python train.py --n_layer=10 --d_model=768 --n_head=12 --n_kv_head=12 --head_dim=64 --d_mlp=3072 --vocab_size=16384 --activation="gelu" --norm="layernorm" --norm_place="pre" --norm_eps=1e-05 --positions="rope" --rope_base=10000.0 --rope_fraction=0.25 --qk_norm=false --attn_scale=0.125 --bias="all" --tie_embeddings=false --parallel_block=true --init="uniform" --init_std_qkv=0.0197 --init_std_o=0.0197 --init_std_up=0.0197 --init_std_down=0.0 --optimizer="muon_variant" --lr=0.00897 --beta1=0.93 --weight_decay=0.0 --lr_head=0.00425 --grad_clip=2.0 --warmup_steps=200 --schedule="wsd" --decay_fraction=0.817 --decay_shape="linear" --final_lr_fraction=0.0 --batch_tokens=131072 --seq_len=1024 --doc_mask=true --z_loss=1e-05 --train_tokens=702500000 --steps=5360 --dataset="wikipedia_en"
MLP neurons of a small language model. Each row is named by its layer, matrix (up: input weights) and neuron, and shows model dimensions 512-703. Each number is 500 + 25 x the weight over its row's rms, rounded and kept within 0 to 999. Numbers have three digits each.
A block is one neuron, or neurons of one layer that tend to fire together. After each block is what it responds to, as a language model described it from the Wikipedia text at the highest values.

L3.up365:492439493534533560488520487502584542514451489494502515522497461470497528511472462522517492519506514474514484473518475523451492478530505453519469499455469481462515469507485494498483479469473474488493526478508507520477473518508507529545493462481492506527516476486508499496488515462492515476482523512527522491519520450450526521509492528484492512525503469465466500524456521495494482477470470462498497478469514530494518513544517466461550505535528486509470507521494478518519476485462478485515500513506501510486515523470545483472538494503524456494561488485472529482491492506486511543
L3.up1072:492499529530476481500468503520525557486466474554537442498503550482443514487493482464498472512488505506534511477471490432466517480517470493513502527472509531506511519516538502512470500488552500477460486516509494496469518511479516556506474453503490497436530522478509553509516465507524482532496515500482503499494548501477513538485526510465486493499511539492490488490473508544518472482453514513520511470523461525518496516504527484493530495499529460509528534488516483488541496551461524497486491501507466505506443506477521504501479476533494447529547529462479505509519523519539530491
L3.up1743:518494514519493521515484481498519554488525507521539479523507509492550470509503509474506521481495518475534503500491500514513485481507516484535476510488541478489480489474485436519527523534537524470495545498489460493479459524513516488492488534522524509524489508511511556476544519524536519514490506554470461516458490525500522502535469507472496488531510459480510473489480496494454540475471487454490477525482479511490475533508493474474507480485486490505520490545526503501495502503512474441517485507493543459491552530513525518484544484512486466519511527454510521489518531495523480516
L3.up1753:549504490516515464443500518432491492518484498516480480509491503500541531514474489504471486534462519495527491486478510500490533476527505498502464474482484494533489484538488488444487503485540516429519483487491461481514485542513495484540517483520533521483524498460493493439493486516485498502488489494492490476487505530521552522552494508477496447495521498452454474505515530448512477480465532511525512499489516519527475471529483508507531478502492514482505501452533492510497479495502450509519503494480499517468507523535481484484514501501540496522533464527473522500505512500524502500
Description: Fires on the dash and digits of season spans like 2003–04, 2014–15, 1994–95 in football and hockey career tables and biographies, plus nearby table pipes and league names.

L3.up612:475487481471491561512511458506519511488527529479494521484497505507483509515497525483470510470487512527504531513458529485474547503556481481481515497504541506516497493432509505505505442497501525502468513535470531500467514538505513515483505453541493507507457503491511499532472522474510486472472478527545492488485491493504507477453485494478496490502506470446501527434489472543503489512511505507481473509485507546484504471490560486510505512469485472517541499455503538510553509490496490526516490537503501498548464504469513476515515481517477540502486478535457453528538491494488526494
L3.up1409:464485449533458462514516540493510516522481495481507487502478469514481524499505528521494459521526540464518471466520505491515497444474539497514466431482502471543504562488488502526548517468489517515475489494503535497499534493503525549430486534507479490514478481490479452494440492494459496502515495497525477486485468523500509477515486486496514515485551512489480485511498505517465496497495518482509529497532521546480473481504515456503465505506530488563513528450487513517528487500534504511497468507508493536533486549496540493503476479496488481517467501493502517503467487534520471523
L3.up2296:533458476488494555521491451517522510502511492497519519496507511472509501494463522527492466494500519502526549546490467536541487509509504500513540454468501484499485503521458462565536498516513520485477535518475525496503509530493503491506530489512464455521495510509465488481464523517499524495506472514500503520503452524499506451500505507491446497505515499510505466471488470488491522461473519475502479540498524464525495442486494474494497499485507492532511527473475517514489505471491483500531506483494534469508467490481505509499509530497490554506508481536527486518489516552496530559
L3.up2857:497506488461489550529488507482504458506443487486506572484546439505482501518478477457499476517446496485487497498484514508516541481489490475501487466521532474500521441499480465499517512493481500499459464514507503512517550501511540483505479501521517494515494498525475475494509476501531487547502508496547458497485489490521534457470480487491525516509483528520532526479517494460452482530475527477481521463506498525513491503516493508467501542475489524553484510516517465481482548480508503486491493494499466503480524531533516483521464518537501507495538505508501511504454464476496495501
Description: Digits after a decimal point or inside multi-digit numbers in measurements, money and counts, e.g. 392.4, 1,000, 8,424.

L2.up2688:505477488511483519482526490515532525505521543485504531483489479559500410493499510509497476523493535516511464508484516512525562524526516479476500566498547455525453496521490528484510490518478465469545480508474494487484474456459497526489558492542518515493480494532586461494462519498525521519447516506524485507532530485522482497543544534509536517518516517526538464460528510512514505515444494485516516508472507457505481492509535517516471527488452490519520511490502481461520493508546505485472477549498541519474486521484514523468479470466526472485459493470504474507505515490480510502
L2.up3017:494491522507495503511481517466511491501510484529560570502531493494529511502483555525467502487472578517510517489486464550522489503530464505476507548485507484450488515522521457488466540522508519487512505473520484470516500468532499523523508527501522489481488524526500526524517502530463537536480528521480496489537494496453501484520524489512517550473482480476522505497530502475500502491463523476527511532505486507453532497511552554521490498536517513461478523482510520488450506525485447512518529506527510509487471512545529495548478490445486538481487537483502529515480526521460507511
Description: Word right after a determiner or possessive that opens a noun phrase, usually a quantifier or adjective such as entire, single, main, first, new.

L4.up186:476496439510515505456487546480519485508480537495493473499494489480492517527521511564513492461484479485490463491503508515513501501487497484498532518517495511545517457486492533524515496565511485446463479527523487508524507531480513485514508492553486521509503490455521464504482471490519521538462487493505512521510537564540485492526513527498489490507531503487509496565488473496479499540489525547477495485473480514515496521468514513460539497484492487493450474509475522514517480505467492483513524487516515510463467461492508497500493443518509532553486471465516502500501494496528540514
L4.up372:485517461501505445551486476485519515493522493538515525483482463481533535484491526536472506477488484517503459471504489538521514453505477509443492470474505537470472577528468500485447513498502505514424449553523491478547506468495541453525521482538519566510524506529528483512470462469490496528473518498518465501513506551491465457473508474462522535500475494538480500501526521512514496474501509528496539518485507524484512528487482549468472527461496504495483504507512479503504502503529537520490504459456528463483521476500472502503503510509508520476516560557552508497522487516495531453
L4.up733:483502468482463517531493514504488526493500503487488474480474516483513539490563488509523497460538463489506482477454520504525521478557527492496528498495534539484518523492466519507523484506473478530502486519469532517498503495508537494497463487518500549505496476442470500517466501507492486505499524470517497494514458512499499422479507468471546449510566495505523509483536500467458444499478517518514500522480504521502487511488507458502512508488482498475477527492499502487496479511510528518498439461476450527508509517477475476489464497537494500520471508529493507505518528555517539522
L4.up1021:485512509502463521545536462464527508533467483472489484541481539443489475509466497490492492445549517513513516458496465501531489492508493476537476477481530513491545533519526537487566450453494498537499504443495483521452517487497479492498513498503488491496525523482512526543472506518503465497482508482483448497545491488513505489536505498475525496531479446513474477517488469519517477504469531536497502520512497519499475452497515472475468489502498509501498528499517499519513481481477488495525526492455501537511515525505474446470482509556547476476507560489544515504511516520513537495
L4.up1118:515468474550508505541493465539521506494500454507503509518514501501476497525496524527504501453527545506506474465535541513525474541571490513438468518545484519494510526499507495458493494514515525493525478515534504489548468490498525497469533488484486490517504521485512523503505493468486482504551532467464503486504508488514539491456534530498499479461507486548568493481502459480513496479474544495491502511553492502490497502528498514485459520486447507537480474487509471526465500504520515480518533466481482473484553497503529515526533532465542466466475528487482529484541510487467523494
L4.up1908:507508500477469536527493557521497483506489500501507499477489494484501524543497541514500470522502498521518521465468487491514485449531489499559489514421538522531488532484521501521481444507508516467474477516498496494535540520503492484495481469523506522543534514479516500494512486498477493517454474501499500524515485507496514473528524493492496494474515492476489551468536493521468490529478521533456545460483546494483510513510487536490541476488470459497478499434487501544490535523533525490511510469517511486467491499502480494493489502456512453493489520514509473486488489512503483491
L4.up2412:482528505502502542493507551517505518473498518522512483504524502518544484505503504485508501474479494479474484487498534490467512465485526474497500489506559533539496534482474480488488520496501490483467468517508489539493502520521518518503457493473505502526544508495505507502504511458494490525515463516518486462511503515522507465470542520457490469541531505480480497474463482551491491472457513516511527493518513475458475486452548549520476459469496486520493513507522504484483530495512518484516518449486475515515467519524488514503498533464513501481523477476545494499517467487480534547
L4.up3048:463505499445519484501567488500486498484513481516551525511503497477506468503464514511477519462498512482507515529477514509523497524548508495507522446522503502477470527537514474505518510480490431536517530530493508509490516517488483525476499517481513492513515463538486512514509510528506481490459509537479478510501534555476501465458484512461526490502518524475498487524553458510446492518507500512486497503491478512520519535532451501464509499507456527545503521548501488528526534472516507499507474500483523464424521511466517476476510490488511541513509527531511504515508429503521520460
Description: Digits after the first in multi-digit numbers, mostly just after a decimal point or comma, e.g. $4.7 million, 52.8%, 30,000 km.

L4.up231:506512506489510509466513471532479449518490521474518458520499519445510497529492538508551532521488499517502480442473496488477501530522527543459478508428519536462488504484487468494489548450519482425491570500494511518504517526505476523550487495531497474483521472480482471499503485543519504466503518477530527461528487509521529501526520513529498501498506492501520488533456523535521507511504533504449501502475530521536502522505477482523501581557498489470544467526516503506444533537495506480507486503465465511481499472500502505463482492474535491480543492501501463522496524541455527507
L4.up431:505479515465492452475434504474485529504513495523496504460497436458528478509493493478461494522510527485509474507498499523504520459521521549488515537519457535508482513512511463480477521491523504480489500518472506533509469530496540510470514500519563488504476521483501448470483458507462521504467493535486503483501459528521505487540534466511476505495462457517466477469487515444523510521488512509498437504516539481501531476535502508449498463498520473525471488511514457499503490502536518460425552497476499521511524548497505473470491495509502501481505486528451519496538538523468478474
L4.up531:483500498508484524489530498534559530500491508525526478521507489544502519515440488528505529526481507486523490461478520513524518481540512494506496539469527519526459519514489500481540503489500501503503509501494496469454498482481491502518527516496531479512496532526501502485507500487502507441491491451517483465474457495521491522456482456484502471502528496494500522526506447506528508493492476513518467493480508530497496485487467526532493518495535518496488518483538474489489504517523502489505534467492481555476483528488522531512460541467527480470485493507513492482496519484492485505
L4.up574:541503529460503512491485440534510491492488544500509492508510498495529498491485465552514505529496485517490507470490508518518508443472508511486516521499561474518487470505544520475529536473548485495493485526478500469505448530473534482541495449534502528495463517524541471480467473469497501520488540493475528506490492545502496477521490546476540523503479453514471524485522500545514504530484518498520509520518489469466500517514478515518524492502521474543467496478497499507495491496446438484489514557504494490532461543479522489455501531520511473446436504533455488501490511499516460514
L4.up623:523473497529510531521451513522514489508504505513510486523510530525511546529513545513482511496495471471479517464509509459534498510484511511470461471513523510477467491517473502517444556494503524508525528490502481531487493499474490499471519478492518471480523466481478459467473501514479490493499494495517489511503522487489523482520481489522461451476528519478512457544514509536518489529517524495524508509462533502475511520537521491484497478525519532516452523434487471527525530496491520500487498486429538471512509501513523521487512526511501500496482485490477501504516521544480496442
L4.up1260:516489543521500500478508445480482454470472504501568487539494490489466510534442484537476535537497518477473483452497496502555495453516472509488464478529500428465482469493457494477490528477544499545501479507488517487451525530503520532532571508485500520514547490524497531484509499492514458478515460485508516501484483491455482499517487487493500523487491444471495463508540510467519454551530541563536526497450492513479493495490494501532496482531510477439558512540515486482492461488508450435526509480449521492508493519512541520525494477487472502444469508526499487555473530553489477528
L4.up2515:471505525493497492474502495496478491505518523512490508501479510500457504470498513553515528549545523519506469480446497459523522477531504473507536502487501495512497526536540511532494527524508494533527467518451469485486488523480523500519519441552527533518525494483496561458521500514540535491494509509484512534522511505467499500491527509491538524508495501462465471516514489503497484521471491471492502497477528461474503534497500508474489525493513501466485494486500509477469493441505483495488482468469476542494478538513513493525482512492521536513501536506506487523454545466482483517
L4.up2888:485479522483581498480547431539526495469522489503491469503496509493483506485514455526455526532548529521503517497495493500500506518514498489521466514513503506493495490478474504507482494501518491512529527444516519488505467510520484479553518480457512489454476507471472531485525477502546489528503530452455490486542506496482495484481489512478495493533555512527525491490501527517470524490503520478523527493492512479533497464491560499510462533484461517495512490509520499558505466517496456535507529518517503496480523508568533529486540533495496548521489522483478498520504485541516514524
Description: Determiners after prepositions that lead into a time, season or competition (of the, at that, in the same), plus closing digits of season spans (2007–08) in sports tables.

L2.up466:486459493465473534531537499486480530506514515485504481486504525493486510475505458534532482480545497514488529554510498471508494492485511513499496535483539561480497531481504531529539536541466504491513447514509480529537539473513510493500495510478523497531484473484474494511512515536490491483512541485516480528500468528495459487535553489463487509512517531463499514518526491462506476561492494517471508509489535489488531464477505486501502492526486492467495496442485489526497518480496508483505502551460531478525507485489506505515512488506519519497504510473492494496503507457494504511
L2.up2107:474485502520491523489530477500516462533498480513507522512484475502485512525473545537533504493455505473517518530501544495489533467515519525549477519536523499464499489485497508456494514510463505479509505521539543465495474531524509497487481499499518509503473553475482485512508452489537500485505504501505493521503501523500478464489502534485465510523485509509511505541509465483483497480495483496526495543503525506475506497494519543526499421494466466486526477517511495485515501518528500469483510481523452518465550531463497503511489498482483494461483488534493542502466514478506496529
Description: Single digits in the middle or end of multi-digit numbers, often after a comma, decimal point, or $, as in 29,864, $34 million, 59.8.